config.yaml
num_hidden_layers: 21
hidden_size: 256
num_attention_heads: 4
num_key_value_heads: 1
head_dim: 64
intermediate_size: 704
vocab_size: 8192
hidden_act: "swiglu"
norm: "rmsnorm"
norm_place: "pre"
norm_eps: 1e-06
positions: "rope"
rope_theta: 10000.0
rope_fraction: 1.0
qk_norm: true
attn_scale: 0.125
bias: "none"
tie_word_embeddings: false
parallel_block: false
init: "uniform"
init_std_qkv: 0.0377
init_std_o: 0.00582
init_std_up: 0.0377
init_std_down: 0.00351
init_mimetic: 0.5
optimizer: "muon_variant"
learning_rate: 0.00216
lr_mult_o: 1.5
lr_mult_down: 2.0
beta1: 0.93
lr_head: 0.00502
max_grad_norm: 1.0
warmup_steps: 0
schedule: "wsd"
decay_fraction: 0.713
decay_shape: "linear"
final_lr_fraction: 0.0
batch_tokens: 32768
max_seq_len: 1024
doc_mask: true
train_tokens: 493800000
max_steps: 15070
dataset: "wikipedia_en"
MLP neurons of a small language model. Each row is named by its layer, matrix (gate and up: input weights; down: output weights) and neuron, and shows model dimensions 160-255. Each number is 128 + 24 x the weight over its row's rms, rounded and kept within 0 to 255. A neuron's up and down rows have the sign that makes its largest values positive.
A block is one neuron, or neurons of one layer that tend to fire together. After each block is what it responds to, as a language model described it from the Wikipedia text at the highest values.

L2.gate245 [133 121 125 131  93 157 107 135 141 130 109 151 127 120 108  84 136 108  99 120 139 158 117 120 123 140 122  54  69 128 105 138 102 171 109 132 131 122 123 139 128 131 139 116 138  98 119 132 184 127 129 124  86 113 140 128 131 105 118 114 142 110 147 155 141 129  98 123  94 117 153  93 125 142 112 112 125 130 110 122 126  98 146 121 137 180 155 148 156 113 140 127 143 190 146 111]
L2.up245 [141 162 121 170 120 153 128 127 191 141 133 147 124 160 103 122 135 128 146 130 131 104 123 117 117 104 156 131 106 112 144 131 112 160 110 119 185 101 117 135 109 157 128 126 114 106  77 148 135 114 101 159  99  76 110 128 109 144  90 109 114 117  98 120 124 133 148 122 138 108 106 131 138 114 174 132 137 133 139  99 128 144 151 111 146 136 108 143 105 148 117  59 165 143 167 143]
L2.down245 [128 130  96 131 101 133 160 167 140  78 147 112 126 139 130 116 113 120 124 125 113 117 134 141 116 134 152 102 108  97 155 119 129 167 113 113 138  87 143 105 142 181 120 134 162 118 138 139 182 131 139 175 111 112 139  82 128 109 128  83  98 103 175 146 154 104 136 130 115  86 125  84 124 131 121 116 133 114 132  94 109  95 156 126 140 129 107  97 161 155 115 116 169 134 183 107]
L2.gate258 [ 77 115 116 114 144 137 103  87 141 126 132 131 149 153 146 112 140 134 148  93 138 130 133 113 133 119  90 125 110 107 121 121 110 161 120 141 138 118 114 100  82 125 140 130 100 130 112 184 164 109  68 103 136  98 159 135 114 105 124 109 128 129  78 123 121 114 130 121  98 121 119 133 101 176 129 129 127 146 153  58 111 124 126 113 140 147 143  99 139 127 100 128  89 160 147 151]
L2.up258 [ 77 102 106 138 130 119 118 102 117 132 132 144 117 157 131 124 128 132 160 103 135 134 117 112 132 117  93 120 124  91 129 139 101 164 123 160 134 127 112 103  86 135 146 127  89 117 128 186 150 121  78 119 117 115 155 139 119 117 128 136 107 148  83 110 122 129 129 116  93 139 114 116 106 169 120 128 120 163 140  73 107 111 155 114 133 170 141 116 156 139 116 129  84 145 158 162]
L2.down258 [155 133 160 127 113 145 129 109 114 123 157 116 123 115 131 106 113  90 110 137 150 142 118 164 174 127 110 127 112  63 137 164 119 137 115 141  92  89 120 118 105 160 130 120 132 105 108 172 148 147  99 119 166  91 109 140  85  42  92  40 151 115 104 133 114 170 116 123 125 106  90 138 115 123 133 116 142 122 126  66 121 110 171  94 151 153 150 104 125 135 111 105 135 150 148 128]
L2.gate376 [110 141 115 113 111 121 127 136 159 105 108 134 147 131 152 142 123 126 143 139 138  94 146 153 134  91 123 110 151 117 117  89 106 149 177  94 107 142 145 119  95 119 173 153 115  87 121 120 105 113 107 116 128 115 180 127  92 138 146 129 160 172  84 120 143 149 139 179 129 170 100  80 101 123 125  65 122 160 153  83  85 116 135 162 115 169 147 110  73 196 127 148 100 132 145 120]
L2.up376 [ 88 147  90 101 124 121 127 147 153 101 117 135 152 133 159 114 105 145 146 119 160  88 122 138 139  90 141 128 131 114 108  74 112 164 187 114 116 137 138 127 104 138 170 153 120  92 122 114 114 136 141 119 130 135 171 148 109 145 135 131 158 173  94 112 122 137 131 174 124 159 117  88 104 125 130  89 119 155 117  65  94 138 141 164 119 162 147 102 107 194 120 158  75 121 150 103]
L2.down376 [ 85 146 106 138 109 123 128 139 152 115  98 117 151 121 122 105 152 124 142 114 158 124 141 157 159 103 115 102 122 116 149 127 120 116 148 113 106 114 121 111 115 109 138 129 144 123  95 173 134 118  83 105 150 108 131 141 126 101  88  69 158 167  83 114 151 123 130 156 149 124 109  90 105 162 137  88 138 157 122  71 118 133 119 163 140 133 145  63  88 135 131 147  95 136 124 132]
L2.gate446 [ 91 135 113  95 135  91 127  86 144 126 104 130 134  97 157 129 134  71 150 126 119  92 115 123 156 132 118 123 150 104 124 136 132 123  84 139 159 107 154 120 108 138 138 131 106 125 136 135 112 134 117 152 133 112 191  80 110 114 119 132 123 127 128 100 132 129 161 168 110 162 137 101  70 161 114 110 123 146 112  76 105  71 104 126 152 155 157  92 116 192  80 134 113 145 110 145]
L2.up446 [ 88 142 104 122 123  85 118  72 153 124 117 134 117 107 166 144 157  85 120 138 140  85 130 110 161 116 110 135 145 105 121 139 130 113  85 127 140 119 152 138  90 154 132 143  96 135 129 147  99 144 112 151 126 109 163  86 125 141 113 130 121 134 134 112 126 152 140 154 111 160 154  87  68 150 118 101 119 155 123  77 111 108 126 128 152 143 151 116 131 180  95 125 115 173 116 122]
L2.down446 [126 127 100 102 107 105 104  73 134 126 134 128 135 132 164 139 110 100 118 148 147 126 148 122 163 150 111 134 132 102 144 174 110 107  93 136 138 134 105 143 117 145 120 122 101 146  92 178 117 122  95 137 176 115 164  99 104  80 100  48 134 130  87  89 127 158 127 145 137 148 114 105 117 126 139 118 129 151 116 112 102  92 110 160 174 148 156  79 126 145  88 106  84 164 103  84]
Description: Country and place names

L3.gate92 [115 103  94 128 136  97 127  72 144 117 112 145 129 115 109 120 132 126 103 138 108 147  91 136 137 114 119 106 124 136 161 102 127 160 133 107 158 124 131 135  94 152 109  87  98 131 118 105 164 113 141 159 126 163  69  94 132 112 122 118 135 111 148 130 106 138  97 119 162 133 106 116 122 119 150 156 120 114 145  61 105 103 143 145 190 161 133 112 119 118 157 150 123 140 120 146]
L3.up92 [107 144 117 124 135 115 103 133 118 160 159 151 162  83 143 134 140 122 133  94  96 126 142  97 149 105 133  93 123 148  88 141 114 152 109 105 155 163 157 112 123 138  95 135  92  79 134 173 155 144 144 157 130 120 110 102  99 158 121 120 130 125  92 117 104 133 119 144 106 100 153 142 191 112 158 109 101 126 114 109 113 147 135 135 151 139 171 165 142 181 125 112 108 154 148 135]
L3.down92 [121 114 107 130 163 104 134  71  84  96 121 147  72 101 112 111 129 115 113 109 138 158  89 107 137 116 129 113 162  86 145 123 116 158 121 111 142  78 169 109 119 144 140  80  96 154 106 139 137 137 147 132 139 170 113 108 130  79 130  64 132 121 167 127 125 135 106 149 153 124 114 127 104 111 119 158 100 138 136  95 141 188 132 163 142 164 127 117 135 150 132 154 153  99 128 128]
L3.gate332 [ 92  84 125  89 136 103 116 121  95 107 134 120 178 102 120  99 125 152 138 120 140 153 133 123 101 136 125 146 145 128 133 133 168 121 133  68 152 103 108 105 131 130 130 116 101 124 152 119 118 104  90 142 119 131 132  91 159 138 110 137  75 131 134 114  74 139 148 185 129 149 121 154 132 114 137 152 175 109 143 102 118 122 116  99 131 180 150 107 100 142 125 141 105 135 180 167]
L3.up332 [101  64  93  99 140  96 111 115 114  76 129 108 141 111 122 159 124 150 136 100 176 141 148 103 125 133 141 140 135 134 155 128 133 123 133  86 152 113 139 122 111 141 133  93  83 142 133 134 131  99 104 132 108 124 101 105 149 133 127 146 107  88 141 115  71 123 121 193 124 155 132 129 147 108 168 142 198  99 124  92 150 135 125  96  91 181 120 105 100 143 120 127 107 125 152 151]
L3.down332 [140 142 153 149  91 142  94  67 100 125 117 134 147 103 103 138 116 144 129 135 134 129 102 116  77 156  83 124 179 142 139 105 119 103 146 113 148  98 109 100 139 135 133 111 127 128 111 156 105  88  73 128 148 125 122 116 162  88 101   0  94 135 154 159  82 126 139 153 143 155 130 117 119 106 136 143 117 114 171 141 143 118 134  97 113 175 121 132 139 162 108 134 107 142 132 138]
L3.gate531 [ 74  98  95 120  94 149 123  66 140 156 160 161 181 131 136 133 118  79  99 111 125 119 118 175 106 152 148 205 100 116 163 111 108 164 132 143 150 157 134 115 131 111  99 129 157 156  82 164 128 150 105 124 135 103 132 140 139 110 141 129 120 179 119 145  80 105 141 146  91 130  98  85 108 113 160 167 116 163 113 119 113 124 141 112 137 153  98 134 120 119  71 163 109 120 155 175]
L3.up531 [ 71 122 179 135 147 142  78 137 127 138 101 128 182 121 164 116 132  94 135 115 139 145 117 120 134 104 128 160 106 132 174  70 143 138 135 135 132 133  94 103 133 154 121 132  98 147 133 156 139  75 144 107 122 101 110 176 123 133 130 126 123 141 135 132  84 109 133 160  78 159 122  81 131 110 162 122 105 184  93  69  96 142 101 109 161 167 119 111 127 131 112 129 103 122 147 159]
L3.down531 [129 134 114 136 101 117 136  69 100 168 173 154 133 139 148 142 103  79 103 121 121  96 164 129 173 170 124 186  93 122 141 152  97 138 132 157 132 116 152 133 122 162 124 146 170 134 107 176 155 142  89 129 131 123 116 147 141  84  90 101 124 152 118 143 133 123 143 141 101 113  91 156 120 140 136 134 134 123 144  99 146 112 162 130 128 151  77 129 120 145  98 122 107 133 115 121]
L3.gate608 [163  97  93 124 118 105 127 132 208 140 137 113 104 153 147 144  79 107 107 119  64 147 103 149 116 146 126 170 110 172 157 100 136  99  68 147 115 172 152 130 151 123 119 131 125 136 106 128 121  90 148  79 103 141 144 123 153 108 111 130 146 152 113 184 119 153  95 115 133  73 147 125 157  93  99 132 140 121 178 183 128 131 127 116 109 139 145 133 111 103 127 129 139 171  92  79]
L3.up608 [170 125  97 121 136 133 138 103 151 177 137  98 124 167 145 160 104 117 121 129 140 150 142 134 161 179 160 139  85 142 134 100 122 148 116 112 115 114 132 125 180 135 129 113 136 135 119  98 128 111 153 155  69 125 157 145 147  99 109 119 150 164 144 164 122 153 113 128 190 112 140 138 136 130 147 106 107 126 138 140 150 156 137 118 134 122 156 143 141 126 120 128 156 154 117 110]
L3.down608 [ 95 134 178  93 176 134 123 139 133 141 124  74 150 164 103 148 115 134 136  96 181 171 151 133 129 126 117 118  91  99 125 144 134 150 141 151 124  99  94  93 138 128 158 149 126  91 128  98 154 118 120 138 132  68 141 139 102 106  87  99 180 145 133 128  74 147 144 166 111 126 133  75 121 120 145  78 127 115 123 160 125 164 128 141 146 143 175 108 105 155 171 119 122 141 116 158]
Description: US state names

L2.gate120 [149 127 119 138 160 161 146 135 116 147 152 134 136 152 147 110  95 127 151  90  94 120 140 160 130 126 116 124 136 110 159 200 109  94 106  67 128 107 119 165 185 112 137 153 165  92 139 128  95 134 188 104 117 103 115 110 129 131 144 126 175 140 130 111 111 147  88 141 133 141 124 118 109 164 111 114 154 117 147 118 163 150 140 111 115 116 118 126  98 161 110 138  90 152 117 109]
L2.up120 [142 123 123 126 158 142 144 135 111 136 159 163 147 159 132  89 141 102 159 114  65 135 153 159 127 133 121 122 135 133 172 199 114 109  92  77 121 114 109 152 176 104 138 145 150 100 129 129  87 128 178 138 140 106 100 112 144 115 119 146 163 157 133 124 135 147  97 155 119 138 137 122 123 123  92 126 180 125 127 144 158 135 102 112 117 122 119 136  80 160 109 138  79 156 128 128]
L2.down120 [148 102 109 128 132 116 144 140 134 150 163 122 131 158 148 107 133 122 162 138 133 138 130 122 200 131 150 144 115 176 169 136 119  92 111  85  99 134 126 126 150 147 153 107 141 125 158 103 136 134 136 129 127 114 115  96 121 126 133  91 174 121 118 107 124 128 111 173 159 128 125 114 121 122 116 135 152 155 167 123 160 142  90 134  93  82 112 123 152 129 111 138  99 130 102 156]
L2.gate288 [130 107 147 150 102 128 123 149  99 123 153  96 114 119 146 147 102 178 116 145  92  99 116  91 110 127  99 112 141  81 132 126 174 126  92  79  83 128 137 155 131  92 129 163 117 154 109  83 117 129 170 123 114  91 162 103 141  89 138 134 168 119 111 118 100 124 107 124 130 131 147 121 136 134 115 117 142 120 162 152 125 120 145 123 120 143 109 120 138 182 133 140  95 180 110 135]
L2.up288 [124  77 151 136  91 108 122 140  97 130 146  82 125 126 159 159 101 155 117 147  95 116 105  85 122 137 103 121 143  89 133 126 130 114  87  85  86 105 130 178 149  93 121 175 118 152 117  66 118 122 173 127 114  75 157 113 141  96 134 130 163 116 126  99 116 129 118 132 151 134 144 126 146 127 110 112 135 124 155 166 108 105 139 127 132 145 114 116 135 181 140 145  97 174 112 146]
L2.down288 [131  84 131 140 124 144 153 102 154 137 105 105 107  85 184 138 117 166 145 134 131 150 147 121 186 152 160 125 109 102 123 142 127  92 117 107 109 118 149 130 132 118 112 135 124 113 129  57  92 132 111 109 141 105 152  97 129 110 131  86 138  81 138 153 112 125 135 172 174 119 140 100 145 119 130 135 150 118 138 158 105 153 144 113 122 148 101  92 146 143 143 141  96 128 123 119]
L2.gate365 [ 85 124 165 148 182 111 114 141 116 129 172 129 138 138 161 159 121 140 152 133 132 169 114 141 164 116 120 132 134  83 127  97 118  84 116 106 164 120 153 123 109 123 134 137 111 129 142 116 160 143 115 129 125 122 154 107 145 110 113 129 128 101 102 138 149 122 118 135 116 146 153 105 140 125 140  99  91 126 132 171 132 164  74 130 112 139 142 137 147 137 119  70  96 127 102 163]
L2.up365 [125 108 140 135 115 120 129 173 108 105 128 154 135 141 113 127 142 142 140 144 148 106 155  90 116 151 125 121  90  85 128 122 144  82 125 118 131 116 113 164 105 150  89 120  78 173 153  99 128 146 114 139 138 126 135 116 109 146 118 134 153 119 101  94 120  95 150 104 134 104 188 111 142 112 156 137 196  80 105 139 149 120 145 160 123  94 145 118 141 164 115 121 168 121 147 135]
L2.down365 [161 127 107 139 165 193  91  84 123 145 148 135 113 111 118 134 140 176 150 116 138 162 103 142 140 149 163  80 128  82 144 122  89 122 122  74 119 145 119 140  90 151  87 139 187 152 120 155 124 107 125 139 194 115 127 138 130 145 160 125 134  89 112 108  92 153 104 114 144  89 155  91 113 154 169 117  97 132 121 148 157 130 153 136 126 112 119 100 116 155 160 171 107 154 118 113]
L2.gate678 [132 119 155 158 181 133 108 153  94 152 144  77 149 130 159 165 101 121 166 121  96 120 114 161 154 144 105 113 111 134 156 105 110 108 166 135 126 148  56 112 164 113 115 115 128 132 115 122 118 118 124 122  99 140 123 152 124 134  81 117 135 153 152 126 124  91 128 114  96 119  99 125 123 139 114  88 189 131 153 159 109  86 200 164 144 132  90  97 104 175  81 133  95 152 140 135]
L2.up678 [136 144 118 167 125  98 120 129 137 142 137 105 138 134  96 151 115 118  68 114 101 146 133 156 125 149 135 118 143  77 127 138 122  89 122  88 152 151 132 130 167 126 119  86  69 163 107  44 144 128 158 134 159 110 136  94 128 163 129 116 160 148 161 145 127 162  68 144 132  90 109 129 111 107 152 117 121 159 135 142 134 159  56 137 117 129 117 142 163 132 162 156 120 144 166 138]
L2.down678 [128 164  96 136 117 119  83 126 145 132 166 121 113 121 104 125 149 146 115 115 102 156 125 133 146  92 116 134 112  82  96 112 146  95 108  87 124 112 144 144 143 138 123 102  90 157 113  42 118 128 147 123 149 128 129  70 126 143  97 129 129 134 111 130 128 130 110 180 148 117 152 124 111 136 162 118 106 147  93 123 132 146  81 115 139 123 122 135 183 107 168 175 145 149 161 145]
Description: Common verb stems

L3.gate273 [123 140 115 143 159 153 104 106 152 145 185 104 144  97 111 131 134 135 114 148  90 177 121 150 159 109 123  79 135 144 109 111 180 114 133 137  72 137 141 129 156 132 131  72 123 117 145 125 106 133 136 142 113 118 170 124 131 147 124 117 124 127  97  84 118 157 133 116 128 124 145 154 129 109 152 120 147 109 182 153 153 134 138 133 122 155 168  64 157 167 114 128 127 146  99 126]
L3.up273 [106 108 151 147 114 156 116 144  96  89 155 136 172 141  91 118 136 122 163 136 155 130  95 145 112 118 120  61 178 116 147 117 151 130 103 143  85 156 183 107 147 104 120  98 126 132 100 126  97 164 159 128 139 126 181 122 136 124 115 119 139 107 151 130 119 153 163 126 133 174 160 113 149  64 101 107 176  90 162 166 110 100 112 123 118 179 146 135 156 171 129 159  90 198 116 132]
L3.down273 [128 109 126 143 128 130 127 140 128 130 146 152 150 140  95 121 147 117 145 125 149 117 116 152 137 141 144  74 187 148 175 176 155 142  48 116  82 131 127 115 143  98 136 139 108 126 108 115  77 158 140 110 160 129 142 138 138 129 161 142 125  92 141 158 126 149 174 143 100 109 183 146 136 101  95 118 131 124 130 180 131  97 158 110 111 165 143 140 173 144 152 163 102 157 124 144]
L3.gate508 [ 97 133 150 144 143 101 142 126 153 159 134 123 134 130 148  96 135 140 155 126 104 150 122  97 129 114 100 118 129 133 123 134 101 148  83 121 112 161 129  90 143 110 139 135 150 162 128 120 106 115 145 150  86  99 150 139 141 123 136 128 166 115 134 155 139 142 128 101 102 139 120 135 141 126 133 148 120 122 169 162 127 139 140 127 102  91 131 136 130 108 138 148 121 165 133 104]
L3.up508 [125  97 168  79 129  77 162 154 148 153 123 138 115 126 164 112 125 158 107 161 110 124 117 129  79 133 121 125 119 123 134 173 129 188 140  97  97 163 113 140  99 104 124 165 132  98 154 142 108 109 124 133 144 129 140 150 187 130 171 120 176 120 136  90  79 142 139 108 139 117 162 151 171 143 158 143 107 149 117 170 117 103 124 119 115 153 153 143  73 115 132 121  99 139 128 122]
L3.down508 [109 128  95 136 137 119 187 131 142 104 140 173 120 140 174 111 158 157 146 137 136 140 128 111 154 120 109 128 127  95 153 149 115 137 118 116  73 146 125 139 131 144 107 149 138 114 186 152  91  86 126 123 129 117 142 164 133 121 131 200 156  91 104  88 112 152 116 115 128 139 159  98 130 121 127 136 118 155 131 147 121 128 124 124 109 170 149 135  96 104 136 131  81 115 126 126]
L3.gate530 [150 128 122  88 133 126 117 160 122 145 160 120 165 134 116 137 147 128 121 152 106 100 141 135 129 200 123 142 146 136 134 113 156 137 122 180 105 114 115 115 147 169 165 126 142 112 141 115 106 114 125 107 122 131  93 119 113 116 124 120 167 143 150 133  68 149 133 167 133 125  74 149 107 138 116 149 131 104  93 116 122 142 133 135 134 119  96 115 128  85 133 153 126 131 151 138]
L3.up530 [115 126 108  91 114 166 149 152  98 138 129 151 181 156 115 118 143 102 152 162 136 138  95  91 148 119 132 172 155 161 159 107 147 130 132 147  91 114 136 147 141 154 135  95 112  84 106 119 128 139  94 102 122 150 111 164 107 148 122 122 136 145 176 134 116 120 163 112 139 136 109 115 142 151  96 160 164  89 117 128 120 120 124 168 112 155  91 105 116 111 148 162 101 127 113 155]
L3.down530 [144 103 154 121 138 150 121  77 130 112 135  99 110 165 112 157 146 160 119 122 149 126  89 121  99 119  92 109 115 100 128 137 115 126 130 134 165 124 130 105 153 122  78 143 142 145 124 140 138 124 130 128 113 100 161 128 125 116  93 101  72  84  77 157 172 148 131  88 118  89 139 116 124 122 114 122 146 180 143 108 133 151 150 120 128 147 152 121 148 122  98 138 148 139  75 124]
L3.gate535 [136 101 146 152 157 131 125 155 126 109 134 137 169 149 130 112 118 137 151 116 120 135 165 150 124 129 138  86 158  82 102 170 170 140 145 158 136 148 122 143 146 108 137 113 146 134 117  98 102 139 124 110 110 142 133 162  90 110 123 134 145  76 122 131 111 111 109 103 110 141 120 127 133  72 140 126  79 107 126  95  89 147 130 163 135 104 182 135 129 153 119 116 108 117 110 130]
L3.up535 [129 136  86 155 137 140 120 128 183 188 114 164 133 141 148 134 153  99 158 117 100 100 109 121 108 119 100 161 153 111  84 114 119 124 102 111 125 137 165 108 131  77 109 117  89 134 160 111 132 109 104 154 131 107 136 139 126 111 158 119  97 112 116 105 122 114 137 129 124 140 136 160 113 150 152 118 115 130 158  99 174 109 138 118 111 125 117 120 112 103 146 123 139 125  87 148]
L3.down535 [151  85 108 136 157 183 136 100 134 130 135 131 184 154 164 164 118 154 154 103  80 128 162 124 110 171 127 126 150 147 125 125 103 141 133 172 112 175 138 169 154 125 118 129 123 131 140 103  69 142 147 151 146 112 118 125  59 110 137 158  93 115 122 163 124 116 124 118 101 135 139 172 149 100 168 111  62 122 126 114 140 152 139 150 137  93 140 127 105 120 149 126 116 124 109 145]
Description: Debut and assist

L9.gate303 [104 110 157 158 119 136 104 131 115 134 150 135 124 116  97 140 134 109  93  87 112 123 135  86 124 163 159 126 109  71 118 160 144 159  96 109 113 122 118 142 127  95 101 128 137 126 106 106  97 108 151  82 114  85  98 150 132 159 130 122 143 100 119  80 113 103 149 104 120 120 120 159 124 122 110 123 116 121 158  99 140 155 126 178  82  85 137  98 157 103 121 140 136 140 133 108]
L9.up303 [168 128 154 110 136  94 103 117 154 108  87 117 130 118 116 137 135 118 137 112 106 115 152  90  94 114 112 117 135 113 137 132 135 108 146 102 124 133 134 104 161 109 121 126 140 122 148 114 110 185 152 107 104 139 131 145 136 122 153 119 158 101 168 158 136 142 127 136 154 148 153 143 152 121 140 132 116 138 108  75 124 102 142 113 134 141 127 109 110 149 119 172 159 148 135 135]
L9.down303 [142  64 180 123  73 192  79  93 152 161 103 120 152 165 141 102 148 155 113 120 126 130 107 104 135 104 158 145 131  95 153 135 143 123  98 127 127 138 153 116 143 109 130 149 122 146 117  77  76 106 154  89  69 153 125 168 131 139 115  72 173  96 128 101 119  83 144 141 125 178 143 141 130 117 146 129 121 137 169 121 129 103 147 114 118 131 169 149 133 135 104 164 127 164 153 115]
Description: Motion and onset verbs